From a checkpoint of a small transformer trained on Wikipedia: width 224.
MLP neurons of a small language model. Each row is named by its layer, matrix (gate and up: input weights; down: output weights) and neuron, and shows model dimensions 16-143. Each number is 200 + 30 x the weight over its row's rms, rounded and kept within 0 to 999. A neuron's up and down rows have the sign that makes its largest values positive.
After each neuron's rows, "fires on" lists the tokens most often at its 100 highest values on Wikipedia text that the model never trained on.

L5.gate327,171,170,198,239,235,188,192,207,196,202,174,232,162,196,204,221,205,197,233,203,207,190,169,193,186,173,203,250,250,211,227,191,167,138,172,221,216,193,223,188,121,174,254,207,200,148,262,218,156,216,207,239,210,216,172,236,207,149,172,222,201,265,188,223,208,211,211,162,189,240,225,191,198,174,188,147,187,181,178,261,224,202,209,237,214,211,208,158,200,170,203,232,219,209,181,202,201,185,171,204,199,167,177,178,181,247,210,179,174,166,212,174,236,201,197,122,137,202,206,235,224,208,200,208,215,183,155,194
L5.up327,140,159,188,256,197,191,173,224,196,204,244,235,184,164,276,195,225,204,183,154,238,192,178,237,209,131,185,196,198,265,208,180,148,189,234,220,196,185,195,189,204,180,229,199,219,170,222,202,204,183,150,222,197,222,150,196,238,249,204,218,143,207,183,245,203,189,183,240,212,186,205,245,195,194,151,169,171,177,198,177,197,210,206,204,182,111,180,218,197,193,161,230,233,223,233,195,188,204,210,173,260,165,186,202,197,201,172,204,143,237,192,198,235,230,252,221,152,219,151,159,193,266,233,188,216,205,154,233
L5.down327,163,183,187,255,178,197,225,189,177,277,199,201,224,195,228,231,222,223,207,186,225,206,190,172,190,156,164,187,155,230,184,171,251,208,227,180,205,180,235,186,198,254,185,214,226,181,197,318,231,179,199,218,198,225,234,153,217,212,183,237,189,225,207,198,249,247,205,185,129,227,225,207,170,207,208,192,166,190,174,169,261,167,209,210,198,234,182,223,176,211,197,159,196,172,217,169,211,157,225,252,219,100,199,244,218,212,223,166,154,202,230,229,191,157,189,208,204,165,183,161,205,216,279,220,243,153,216,199
fires on: " of", " Court", "ho", " Prov", " Bre", "AC"

L5.gate347,181,235,178,211,216,183,191,169,234,182,210,163,155,190,203,224,195,178,224,153,204,215,174,226,261,204,259,181,215,158,141,187,188,179,121,230,234,140,214,155,182,207,183,131,195,201,232,236,221,162,185,171,215,204,214,188,224,208,202,176,168,171,230,206,170,168,216,154,205,204,210,182,257,211,214,228,174,182,175,202,185,203,223,216,222,220,203,206,201,209,153,178,168,213,211,168,221,227,202,280,227,213,166,184,222,235,175,168,202,180,175,191,169,229,159,179,233,235,207,231,180,164,189,252,191,180,170,199
L5.up347,208,248,239,216,193,175,216,146,214,187,216,173,201,152,262,162,218,169,185,189,245,148,175,240,194,202,195,231,226,202,209,164,239,243,188,232,219,259,191,201,225,113,197,187,243,203,253,196,252,230,214,229,217,221,181,183,251,232,170,196,166,192,199,227,181,208,184,214,219,185,205,165,300,167,187,182,162,198,170,241,217,176,247,217,206,178,229,171,196,211,191,180,225,208,205,262,228,200,194,228,183,151,130,188,188,205,238,216,191,175,169,197,231,200,173,187,212,192,228,263,171,246,245,192,172,255,140,257
L5.down347,221,209,184,169,183,210,215,188,189,249,151,201,168,205,244,241,203,210,237,206,250,150,273,222,247,161,178,155,211,200,175,191,213,219,239,197,203,194,145,203,200,156,176,205,174,175,286,191,166,219,239,214,199,236,151,206,236,238,242,185,209,212,153,241,213,165,173,204,251,221,176,177,213,147,180,210,171,172,177,226,164,162,142,215,190,170,242,192,191,158,204,150,215,175,175,242,203,178,178,228,186,161,217,229,191,199,173,173,223,174,136,197,219,133,171,136,206,201,163,261,251,210,229,149,233,206,185,177
fires on: ".", "\n"

L5.gate51,223,196,216,225,238,239,218,196,217,201,212,177,183,186,215,164,231,191,211,206,216,215,212,163,239,228,207,168,277,143,139,195,154,165,223,183,182,149,188,203,221,178,166,197,233,224,204,256,230,188,156,224,187,194,208,201,218,224,211,211,174,236,197,244,195,260,173,129,189,157,217,208,236,175,188,196,178,195,220,223,200,159,217,246,199,226,153,248,252,213,179,200,222,252,225,220,195,204,191,214,205,190,237,213,210,194,160,208,216,191,125,236,215,207,129,207,232,237,184,211,210,196,145,250,190,221,213,292
L5.up51,163,213,177,243,208,231,180,138,188,219,227,173,200,242,224,192,213,182,184,173,213,203,250,215,262,232,188,212,182,263,223,226,184,206,184,200,235,197,205,191,194,174,222,195,167,246,209,203,211,156,226,266,188,222,220,199,189,193,217,199,205,198,191,238,160,183,184,202,206,195,192,231,192,219,193,171,160,197,161,215,143,204,203,177,217,204,240,200,221,222,149,270,195,227,198,177,224,196,236,224,161,159,267,234,204,214,203,231,183,216,193,170,213,141,220,204,163,207,225,190,226,191,198,210,153,193,133,188
L5.down51,191,165,146,233,192,193,220,236,238,197,204,218,225,247,180,231,157,191,252,149,207,172,213,202,182,203,197,232,206,210,209,201,231,256,126,233,201,208,225,306,235,238,199,209,176,191,185,238,225,188,247,185,187,194,204,219,201,230,213,231,160,240,197,196,195,193,187,240,218,163,168,244,168,180,235,171,152,180,202,234,144,214,172,182,172,238,188,193,172,246,195,169,223,159,162,143,184,192,207,157,206,164,288,151,178,209,182,205,169,140,205,184,230,285,219,207,163,198,171,212,240,178,201,183,195,263,196,142
fires on: "\n\n", " the", " to", " and", ":"

L5.gate171,210,223,228,188,189,206,193,193,210,259,224,213,221,219,239,179,211,194,189,219,199,256,236,208,227,207,235,183,248,204,204,191,117,214,186,225,176,197,185,183,233,163,228,158,174,225,241,217,252,98,247,192,223,232,193,204,241,212,213,181,230,232,210,222,234,244,213,234,233,194,206,213,240,174,187,159,211,161,187,230,197,212,193,199,239,161,235,193,185,229,181,218,221,214,234,211,259,180,179,215,144,179,148,254,202,211,238,263,272,203,236,257,206,204,138,185,165,189,223,200,200,198,167,203,169,182,254,186
L5.up171,184,138,205,223,251,210,151,252,217,240,169,212,204,236,217,255,149,150,194,199,203,236,243,222,199,198,187,225,229,188,195,186,193,174,195,171,194,148,225,176,203,228,241,163,231,193,165,188,208,210,202,183,180,197,215,184,184,194,188,165,175,192,209,227,214,219,209,218,221,170,174,158,152,177,183,208,265,170,180,201,171,247,207,192,222,224,219,201,193,191,184,213,199,214,242,137,194,123,211,218,184,193,222,215,224,194,173,145,245,227,237,150,201,181,151,214,246,166,259,168,244,196,154,194,236,222,188,174
L5.down171,236,139,136,190,225,193,227,217,197,158,208,167,188,262,201,190,206,212,119,236,187,200,158,193,230,242,176,198,150,213,177,194,200,181,202,145,205,203,230,238,208,184,199,178,184,221,161,176,256,235,196,221,214,180,236,101,213,206,201,228,196,215,181,206,220,199,247,174,156,235,234,163,241,142,160,170,209,209,121,166,209,185,193,214,185,228,157,206,188,190,258,191,211,179,255,187,223,197,174,213,186,225,196,210,161,192,201,205,186,213,193,185,144,230,184,224,200,207,188,189,184,229,208,245,194,162,163,239
fires on: "\n\n", "-"

L5.gate222,221,208,186,144,206,198,252,173,226,225,233,215,233,191,208,175,176,192,204,180,177,230,226,216,191,222,209,207,188,137,235,240,206,228,202,183,181,204,281,216,229,188,200,212,193,186,198,212,239,185,228,226,215,234,177,239,208,221,183,217,211,177,178,198,219,199,182,165,260,180,274,205,179,183,234,190,226,179,236,179,185,266,217,229,210,265,163,221,141,188,186,182,219,216,243,225,171,157,226,236,144,228,229,166,174,152,222,161,222,219,254,210,212,266,194,167,223,209,166,203,247,156,168,193,165,207,183,161
L5.up222,181,171,140,166,153,170,255,224,225,200,179,195,233,213,196,192,179,241,216,197,215,255,220,303,181,139,208,203,180,220,188,198,242,235,234,210,203,228,220,218,194,181,216,203,173,196,152,191,247,244,212,219,109,163,206,192,198,206,253,164,240,187,196,154,193,200,174,162,243,212,257,149,157,158,181,181,182,214,216,206,199,205,220,233,197,185,230,176,234,199,205,165,237,244,209,231,165,228,221,237,154,188,215,170,143,145,239,180,194,214,156,235,218,246,181,208,232,215,200,146,235,196,178,197,174,214,210,195
L5.down222,161,167,194,167,235,156,211,153,217,235,160,234,258,177,178,241,226,206,110,191,234,160,158,182,207,163,227,206,174,238,179,219,202,198,155,236,208,196,215,215,190,219,242,159,212,194,188,170,199,209,184,203,210,217,237,228,239,185,156,173,256,240,208,195,248,182,204,192,224,184,169,169,202,182,171,173,204,207,228,157,171,221,157,250,214,174,211,233,141,221,220,207,211,220,150,189,198,155,195,212,222,193,154,211,155,180,235,142,203,197,172,224,237,212,195,152,270,180,203,226,202,185,235,205,202,186,182,200
fires on: " as", "-"

L5.gate349,243,232,144,199,183,193,196,161,159,205,206,187,226,147,141,189,176,238,253,260,237,193,204,235,222,178,176,178,201,163,209,204,201,209,221,209,169,192,268,168,220,245,166,204,192,191,228,234,188,224,232,190,158,232,155,200,238,206,215,176,126,205,178,197,211,152,194,175,246,217,186,234,184,204,216,144,189,239,268,215,155,194,179,226,198,230,194,199,169,222,211,246,213,212,225,149,222,241,190,161,160,215,225,213,217,205,169,207,189,179,205,175,187,129,225,190,200,229,229,224,210,234,234,232,214,250,205,193
L5.up349,238,220,209,241,173,223,185,204,170,227,205,183,195,212,202,216,169,281,198,239,185,197,230,193,225,211,228,152,174,174,178,243,219,190,178,209,171,215,180,213,234,212,186,187,205,169,170,203,260,178,192,178,229,182,210,175,183,167,179,174,208,226,189,207,204,178,183,165,210,238,172,163,195,239,165,238,198,256,202,169,230,232,208,190,211,155,247,203,227,173,209,167,143,209,209,216,191,178,247,206,217,184,285,256,196,172,179,250,231,194,142,247,207,191,174,189,252,226,219,150,190,210,241,157,209,169,235,208
L5.down349,222,211,189,234,225,248,215,219,241,194,203,224,218,209,218,190,220,219,216,130,174,130,208,250,164,228,190,180,216,190,219,165,186,213,182,155,189,240,150,202,267,228,215,198,227,242,153,131,248,221,236,203,139,202,197,228,172,203,158,218,209,243,225,203,204,156,201,182,165,169,217,185,210,206,143,211,212,228,190,189,179,218,234,199,175,219,199,239,218,221,250,198,194,208,233,237,197,178,184,198,170,152,230,183,147,131,206,239,180,205,178,253,209,203,171,179,237,166,190,180,215,193,215,218,242,199,214,226
fires on: " Su", " On", "\n\n", " In", " She"

L5.gate523,164,241,201,209,192,214,194,267,225,261,188,225,189,294,254,154,205,174,265,273,178,177,198,208,251,190,182,145,204,180,189,177,162,193,211,212,142,155,144,148,178,213,178,187,180,253,187,226,229,159,233,187,240,222,145,231,229,176,199,192,209,214,190,212,238,266,257,236,173,153,177,189,179,164,185,260,208,222,182,207,224,162,170,204,182,217,215,196,187,181,138,213,176,260,114,207,171,153,190,191,230,172,238,219,183,255,221,231,204,203,140,241,196,222,192,199,149,207,216,208,189,212,171,213,187,174,217,228
L5.up523,194,238,161,176,200,186,217,277,203,226,189,219,218,251,214,193,229,161,215,230,175,186,200,232,203,178,223,167,196,169,238,208,157,181,180,205,189,190,189,127,250,236,215,254,208,195,196,201,187,208,251,184,163,248,191,222,174,190,234,248,205,174,229,223,259,208,262,254,208,185,227,186,130,141,271,200,162,193,214,171,194,217,161,207,146,140,187,197,191,179,188,204,216,178,112,206,197,195,220,180,260,233,167,172,152,168,218,205,207,228,170,227,207,238,240,207,180,212,189,190,216,202,205,153,222,192,256,188
L5.down523,247,186,179,191,199,177,196,186,191,196,160,274,233,234,178,211,225,212,173,223,176,161,227,241,183,193,135,222,188,191,231,189,174,193,211,145,127,161,160,191,217,208,168,189,175,165,223,171,219,226,177,135,213,225,171,177,190,171,208,170,193,200,148,211,180,184,175,234,202,214,235,229,218,175,205,216,190,193,147,179,207,167,245,176,163,211,188,185,185,193,284,156,187,191,187,212,239,210,178,194,176,259,207,200,188,139,199,212,200,181,206,251,197,217,257,175,193,220,213,244,214,173,211,216,154,146,227,153
fires on: " p", " res", "-", " uns", " Res"

L5.gate210,189,167,187,257,175,211,198,175,228,208,211,171,150,163,177,250,197,202,293,149,122,230,206,173,197,202,191,207,225,188,207,211,169,200,151,185,152,190,238,173,168,210,204,207,232,203,185,228,242,202,165,130,157,186,207,271,183,186,226,165,228,197,213,204,196,214,108,145,162,161,237,246,186,150,170,195,186,197,179,256,160,197,158,232,217,210,198,225,141,194,217,173,217,220,189,197,185,211,227,208,222,186,197,200,163,230,184,184,193,131,211,195,220,251,222,195,181,263,151,200,222,211,227,188,192,207,162,249
L5.up210,230,207,198,184,182,164,182,184,189,273,202,197,210,176,170,198,200,223,207,187,210,209,184,180,175,215,125,216,194,189,205,255,195,186,185,230,125,221,217,136,177,208,228,200,255,141,189,178,213,151,206,165,201,229,215,205,167,160,164,213,203,212,190,226,210,202,211,192,207,157,180,182,219,196,191,207,177,194,210,206,187,181,198,254,212,191,158,242,177,170,231,233,188,217,154,136,253,139,199,238,229,203,199,193,166,223,151,221,223,207,193,170,212,230,197,216,187,212,187,224,181,207,206,147,208,135,197,229
L5.down210,195,202,202,209,197,235,172,208,215,220,201,178,194,208,181,204,228,234,208,206,217,235,206,192,194,156,263,174,240,195,202,218,201,250,229,181,196,231,255,169,181,206,187,139,199,185,221,141,221,174,162,161,210,209,218,263,188,192,135,189,217,148,182,163,206,228,193,218,219,144,149,189,214,219,250,207,186,205,236,180,210,224,204,193,210,219,203,179,200,189,249,196,247,194,176,201,171,224,210,161,220,190,211,288,240,216,218,259,276,254,231,195,248,246,150,215,171,231,233,228,174,213,198,204,202,154,167,246
fires on: " Sp", " H", " Sk", " V", " vent", "St"

L5.gate574,231,183,196,217,228,264,220,234,195,209,191,220,229,200,172,219,240,207,250,173,241,163,161,254,210,225,141,211,230,179,181,162,209,201,210,214,220,189,186,204,186,222,229,157,167,208,220,225,205,193,231,218,182,250,198,240,198,183,170,179,190,211,192,196,228,250,190,144,157,163,264,210,172,179,161,97,204,233,154,222,227,219,181,223,177,154,233,168,234,235,204,189,230,241,196,203,253,149,216,176,218,179,179,200,173,210,208,210,212,185,205,178,245,201,170,235,189,254,181,158,204,182,197,227,205,235,200,265
L5.up574,199,209,178,192,215,200,180,238,178,263,165,175,196,172,169,198,223,159,200,209,192,177,180,169,210,215,159,244,237,191,187,147,206,228,188,178,196,194,160,179,207,224,198,203,223,181,206,217,189,172,190,240,164,232,220,238,157,202,178,218,165,240,204,183,168,245,225,217,181,201,254,186,155,192,247,207,168,221,178,216,232,245,172,188,242,214,259,128,238,163,210,198,235,256,214,234,221,191,159,193,176,202,256,177,189,221,195,266,240,189,157,254,202,180,180,214,185,231,205,184,221,185,252,215,250,246,193,198
L5.down574,198,213,200,216,212,219,190,189,202,197,162,210,157,189,210,206,201,201,184,209,220,132,208,226,193,184,127,213,214,133,216,165,208,161,172,155,190,180,219,213,176,149,242,206,165,184,194,97,181,162,193,222,197,218,204,212,231,155,235,210,198,190,222,187,199,144,225,194,173,160,141,259,116,206,212,185,165,203,137,239,190,206,187,196,217,154,178,185,244,207,156,187,237,202,161,217,161,171,178,190,217,183,183,127,206,206,194,225,183,191,182,160,220,219,201,127,232,222,249,204,212,190,195,176,207,233,144,202
fires on: " be", " Be", " Bre", "be", "Be"

L5.gate750,218,191,225,244,183,199,171,251,189,226,205,198,162,201,217,191,218,166,187,194,218,158,210,189,181,209,212,214,222,241,225,188,165,162,207,183,276,163,179,182,214,193,177,168,150,220,265,185,227,177,179,193,196,240,254,196,243,182,200,184,175,236,192,223,179,313,168,154,253,197,254,198,180,210,161,263,167,206,228,238,223,206,201,157,239,192,204,183,224,190,171,199,219,240,262,241,246,229,186,204,168,161,187,175,200,186,202,181,210,214,178,246,222,160,220,196,183,235,204,199,216,211,180,152,221,225,206,175
L5.up750,200,177,177,208,201,207,151,173,194,226,153,206,233,214,164,224,153,196,183,158,205,204,257,167,179,261,233,153,248,194,220,203,224,184,190,228,224,253,226,152,167,166,203,199,195,210,184,198,195,190,258,207,207,192,226,192,244,172,220,247,210,222,184,285,305,245,209,170,206,259,196,191,189,209,167,207,235,211,204,195,207,182,167,197,178,200,203,185,160,229,161,141,174,207,182,186,266,197,270,151,202,254,203,215,209,229,198,205,195,226,203,206,166,194,176,174,225,162,201,161,203,201,201,196,179,207,199,237
L5.down750,199,156,155,183,155,190,194,181,175,222,244,197,204,219,229,175,221,216,159,148,156,191,230,208,209,198,218,246,147,214,204,166,206,230,219,194,207,165,214,202,158,192,247,192,187,207,189,290,206,198,212,131,192,192,214,217,139,195,224,221,189,183,251,201,184,153,245,190,167,182,282,191,222,183,222,186,196,177,175,177,184,186,253,145,240,255,243,195,205,211,207,248,236,201,210,228,179,163,193,166,210,183,191,230,169,225,195,190,261,210,152,202,192,198,233,215,165,173,195,217,180,264,204,198,253,167,194,166
fires on: " on", " under", "-", " at", " along"

L5.gate304,164,268,167,234,215,203,208,241,218,197,267,239,219,232,147,224,244,193,193,171,154,172,207,220,240,191,170,166,179,198,152,155,182,153,204,200,219,149,180,188,232,192,207,158,205,224,192,235,213,131,181,194,259,201,187,186,210,220,256,221,200,219,142,213,213,206,186,206,202,220,195,198,185,221,170,180,164,219,193,179,199,182,172,197,201,210,219,195,152,299,248,230,187,214,201,163,204,172,158,219,204,188,181,222,231,212,247,180,240,192,214,175,176,196,177,185,148,175,168,256,199,150,220,244,183,194,152,213
L5.up304,233,225,128,233,218,234,243,216,221,230,214,153,184,199,196,189,168,166,223,205,163,214,221,144,134,233,213,223,186,219,238,201,192,185,212,232,170,210,175,218,198,210,184,211,200,193,201,198,206,181,156,205,146,161,212,202,186,198,188,168,262,229,257,180,154,170,245,215,218,173,182,167,226,191,169,219,151,187,185,211,179,290,201,204,207,184,156,170,166,149,246,264,172,249,188,171,195,188,195,255,196,147,176,189,184,224,170,160,208,170,158,234,191,223,250,237,201,209,198,201,236,203,144,181,170,198,207,234
L5.down304,169,203,217,188,195,117,242,166,185,201,203,243,188,247,155,235,188,181,178,219,193,202,184,191,317,188,216,230,220,267,134,151,191,207,214,227,175,174,164,227,188,231,200,152,189,216,184,146,203,186,202,182,243,216,182,151,217,206,185,222,159,194,189,187,240,181,167,172,211,147,166,216,192,213,178,188,255,218,186,198,201,223,207,223,255,209,168,182,244,191,231,150,225,220,243,195,195,207,205,169,188,187,184,262,178,176,155,181,212,186,203,208,215,184,184,198,208,171,195,223,190,203,228,206,221,179,193,238
fires on: " season", "-", ")", " century", "–"

L5.gate74,237,169,201,266,226,169,212,242,164,218,190,173,159,207,200,229,182,208,239,172,183,238,169,236,186,214,222,210,199,174,195,249,231,167,171,159,184,184,216,204,166,229,248,171,189,176,233,219,284,198,171,243,218,223,223,228,224,191,242,194,199,204,181,175,151,229,177,162,175,204,294,231,171,201,160,209,188,186,214,255,185,234,200,180,186,198,148,226,203,170,199,209,203,267,188,182,189,149,259,234,214,139,220,154,158,170,217,173,217,224,213,250,194,222,135,200,245,254,244,155,225,212,199,189,211,164,153,219
L5.up74,179,216,184,222,167,192,191,178,181,144,200,129,171,206,225,201,230,205,215,209,226,206,240,194,197,188,186,209,169,191,223,193,221,194,174,158,200,191,226,237,157,182,224,166,270,173,218,198,148,207,159,173,256,187,241,172,236,196,222,239,189,141,195,200,137,188,213,142,246,191,168,239,189,242,189,164,181,179,170,180,192,173,189,175,142,205,186,139,236,166,183,153,184,214,217,209,203,190,217,201,187,217,260,199,229,122,214,206,188,186,196,192,216,219,189,194,227,160,190,202,214,195,173,216,223,191,166,255
L5.down74,204,193,181,193,162,173,168,229,202,196,261,197,229,200,156,203,199,162,203,175,145,181,231,185,190,184,159,256,190,212,206,184,229,194,229,151,231,228,240,175,160,207,197,152,173,201,177,306,210,163,178,244,212,241,247,200,213,177,195,210,198,205,225,219,190,206,204,196,244,212,259,203,189,224,188,214,186,235,237,255,210,153,222,191,191,188,178,163,227,207,185,188,188,188,221,174,195,189,233,186,193,167,177,176,200,212,235,140,158,207,159,264,160,161,174,251,187,218,144,177,174,230,242,300,202,232,159,185
fires on: " |", "00", ":", ".", " Jul"

L5.gate699,156,173,199,192,226,163,177,249,214,201,200,146,207,254,229,245,219,155,194,257,166,233,207,217,198,153,184,217,252,192,173,206,227,221,220,226,197,172,139,211,211,231,147,162,201,205,177,226,225,147,207,174,251,154,209,219,211,207,258,236,186,241,199,176,193,232,217,279,226,134,191,224,217,178,209,171,204,228,153,241,166,170,209,156,201,167,194,161,255,186,176,173,185,226,180,221,165,210,163,213,213,204,212,261,191,158,196,164,218,196,159,226,206,215,162,186,216,235,225,202,163,214,216,211,172,191,156,214
L5.up699,186,168,212,240,155,183,175,188,209,227,206,199,237,188,171,215,103,200,199,197,234,195,215,201,193,223,255,186,170,202,186,207,206,175,163,193,258,175,162,165,277,200,200,195,253,166,219,193,176,160,155,221,223,237,203,144,150,218,169,178,194,203,199,237,252,183,172,203,201,207,186,226,171,245,214,210,163,205,168,223,234,146,156,217,182,217,188,178,177,182,196,148,215,221,208,135,187,211,203,180,197,188,189,192,201,200,224,224,244,173,184,171,196,172,262,182,178,215,217,180,166,249,176,208,240,242,119,235
L5.down699,177,172,153,162,155,179,199,219,155,177,232,237,162,230,223,146,229,194,211,200,183,216,198,227,222,212,224,239,240,206,184,235,245,193,236,237,200,195,237,172,215,224,204,190,158,228,191,175,209,213,151,269,240,206,172,220,228,232,195,224,192,139,188,216,223,178,195,210,190,225,214,197,207,170,232,185,214,213,243,250,245,137,171,234,225,191,157,120,173,172,179,181,202,146,194,180,222,236,161,170,258,243,207,237,171,203,201,195,166,256,157,210,231,155,215,159,199,198,203,204,147,199,151,223,197,227,166,215
fires on: ":", ".", " of", " than"

L5.gate20,252,260,187,167,202,204,150,250,236,187,213,214,177,258,267,180,236,201,235,197,161,182,166,176,179,291,204,201,239,195,238,193,227,179,178,124,219,172,171,156,228,173,230,185,237,224,203,213,194,183,261,189,250,232,196,203,208,170,229,193,176,157,187,213,231,221,224,221,208,194,227,217,191,142,230,208,194,175,172,208,217,151,211,196,228,211,193,187,210,195,208,215,189,248,115,198,226,216,187,173,157,184,223,257,161,234,214,198,254,200,202,184,200,203,198,148,195,217,180,159,222,185,179,225,212,213,163,242
L5.up20,225,170,204,169,242,187,184,254,261,187,214,226,199,204,261,139,191,149,198,213,144,208,181,195,175,204,202,215,192,226,237,204,242,217,166,173,168,244,168,220,225,143,216,222,232,142,239,193,195,183,194,160,218,215,205,188,179,156,251,217,174,171,198,202,157,238,235,217,234,182,208,200,149,198,294,235,237,207,218,196,196,197,176,191,191,133,211,201,197,149,204,230,173,208,187,197,225,244,128,159,173,233,238,199,181,215,209,226,284,203,199,148,201,229,202,197,252,229,208,161,185,224,179,199,212,194,190,255
L5.down20,235,181,131,209,243,209,130,207,278,214,214,220,226,200,155,226,178,177,185,166,201,201,204,190,211,179,196,200,182,182,232,175,223,185,208,140,181,246,228,217,207,202,206,251,212,159,213,170,207,202,171,223,213,145,170,193,172,205,260,188,200,169,214,194,149,168,213,219,214,213,191,180,208,196,228,228,253,223,219,165,147,175,128,201,187,193,167,204,182,204,206,157,117,144,227,203,215,139,288,217,191,193,191,259,249,184,211,213,205,137,206,207,220,215,168,183,191,149,214,166,265,196,193,195,249,219,201,197
fires on: "-", " exp", " imp", ":", " rep", " res"

L5.gate598,209,221,176,244,222,174,216,216,222,251,189,212,215,216,235,219,222,242,197,229,185,194,133,188,247,202,181,170,220,180,188,192,179,176,210,229,196,255,252,216,240,144,183,181,209,237,207,235,217,223,189,194,209,166,199,207,166,177,256,258,214,181,186,190,209,221,202,237,210,166,243,202,213,152,212,182,190,231,220,176,115,186,181,156,159,197,232,246,167,233,227,159,220,155,250,201,188,189,204,202,152,157,209,179,238,240,222,201,231,234,162,228,194,200,234,180,237,185,153,202,208,209,199,283,217,149,198,202
L5.up598,186,218,228,236,179,196,177,223,242,137,217,168,188,248,222,205,202,198,194,226,242,193,216,171,159,171,132,180,227,192,285,221,222,227,215,210,195,158,230,194,157,221,205,219,188,182,177,168,235,202,217,144,207,195,182,225,228,136,206,195,212,194,168,238,176,250,124,196,220,196,191,204,248,203,168,194,207,195,215,162,225,116,177,249,216,258,189,189,207,226,190,201,178,192,200,213,133,202,186,227,181,183,231,177,233,224,158,167,229,208,207,204,214,201,195,157,192,205,237,165,193,157,210,164,177,201,196,232
L5.down598,206,222,237,262,169,225,202,201,159,157,171,229,203,174,170,195,217,218,153,196,134,244,203,209,203,202,210,250,217,258,231,226,208,247,182,243,183,215,242,222,215,257,179,185,177,222,209,203,187,166,155,173,193,215,269,234,151,206,201,203,207,200,166,255,207,210,218,224,178,202,197,197,266,133,213,195,185,292,221,204,227,249,198,195,213,185,205,244,186,204,238,187,193,213,275,191,213,175,165,191,171,202,251,221,262,246,194,190,224,198,143,154,244,188,203,144,221,183,171,198,231,225,258,206,173,232,175,176
fires on: "ed", "d", "ing", "s", "ated", " used"

L5.gate27,193,175,180,146,183,230,205,185,236,226,249,214,207,243,250,200,176,217,205,242,178,156,235,181,235,269,170,201,212,146,221,165,193,178,180,210,192,201,229,182,178,221,191,218,201,222,205,226,208,192,245,237,185,206,217,208,243,259,155,160,177,243,201,178,175,192,129,173,183,193,160,167,209,186,208,186,197,212,172,245,245,187,130,179,208,226,232,199,218,265,161,182,226,179,171,247,151,210,229,224,212,168,191,184,138,184,191,244,275,180,245,219,172,229,187,162,191,213,191,187,152,158,226,223,178,233,153,182
L5.up27,181,209,170,166,197,275,221,226,162,209,177,167,218,197,235,193,238,149,197,144,203,229,188,215,199,218,165,234,230,224,202,202,196,252,167,230,221,248,195,168,218,188,239,207,168,212,252,193,191,216,204,201,162,201,159,205,226,157,216,191,263,184,220,193,216,117,200,155,212,196,201,184,182,166,202,280,171,254,225,227,182,174,220,208,168,259,211,160,270,207,182,190,193,197,191,198,236,218,204,224,265,191,200,198,244,197,223,196,195,178,162,207,184,188,209,228,199,170,214,219,241,186,186,177,237,152,175,199
L5.down27,209,175,219,185,228,198,173,254,225,178,179,201,188,221,210,233,229,191,214,213,228,191,182,193,194,238,164,179,201,170,147,186,185,201,240,248,234,194,189,215,212,212,188,179,230,168,185,202,223,105,304,178,223,159,179,251,156,190,196,145,246,211,235,218,190,202,270,191,225,155,215,206,200,169,243,245,213,148,220,184,165,231,274,131,224,180,143,178,193,137,222,241,211,109,202,211,190,227,208,240,163,183,183,190,264,184,217,192,143,199,253,154,187,191,189,211,182,211,216,217,252,199,212,154,224,198,219,199
fires on: " so", " So", "So", " very", " du", " too"

L5.gate819,152,223,166,221,186,247,218,214,236,205,269,207,208,164,171,188,279,170,188,207,176,165,157,193,217,206,181,171,202,183,222,211,197,171,209,172,146,177,183,191,168,219,232,200,182,174,183,209,208,217,206,203,138,146,205,196,200,236,144,176,220,278,174,209,189,180,184,178,172,220,240,245,243,221,183,237,152,213,205,214,183,188,184,217,146,160,189,156,204,202,153,192,180,234,218,175,177,173,189,196,180,154,209,217,195,174,184,244,209,174,203,180,182,212,162,197,139,226,157,194,219,164,155,197,157,180,205,229
L5.up819,238,146,282,174,166,225,209,176,263,148,199,234,210,240,208,182,203,149,202,213,227,173,152,184,212,203,131,148,210,213,204,193,182,186,190,191,234,164,183,207,224,167,232,220,220,206,175,202,237,223,233,252,233,213,194,217,190,202,201,221,164,218,231,248,221,230,189,150,177,188,178,203,225,186,217,218,181,177,262,191,177,209,155,232,143,190,215,217,242,227,231,173,213,180,227,180,197,240,232,172,191,192,196,205,198,226,169,174,224,199,145,204,147,239,238,203,154,177,234,125,235,232,186,264,179,158,196,211
L5.down819,199,243,199,205,202,150,135,203,246,157,179,177,196,210,205,204,209,196,192,191,190,191,197,241,155,231,151,181,225,182,247,153,195,211,207,176,164,199,206,210,225,292,153,147,169,195,204,163,216,201,189,156,166,192,203,192,204,215,157,162,203,242,213,169,193,278,184,197,242,182,159,207,180,190,175,200,169,256,205,232,223,189,242,211,203,226,163,195,191,205,209,236,184,192,218,213,172,216,165,177,199,181,260,235,172,237,198,190,237,226,205,141,183,208,185,197,178,245,198,205,212,201,166,229,161,203,135,213
fires on: " and", " |"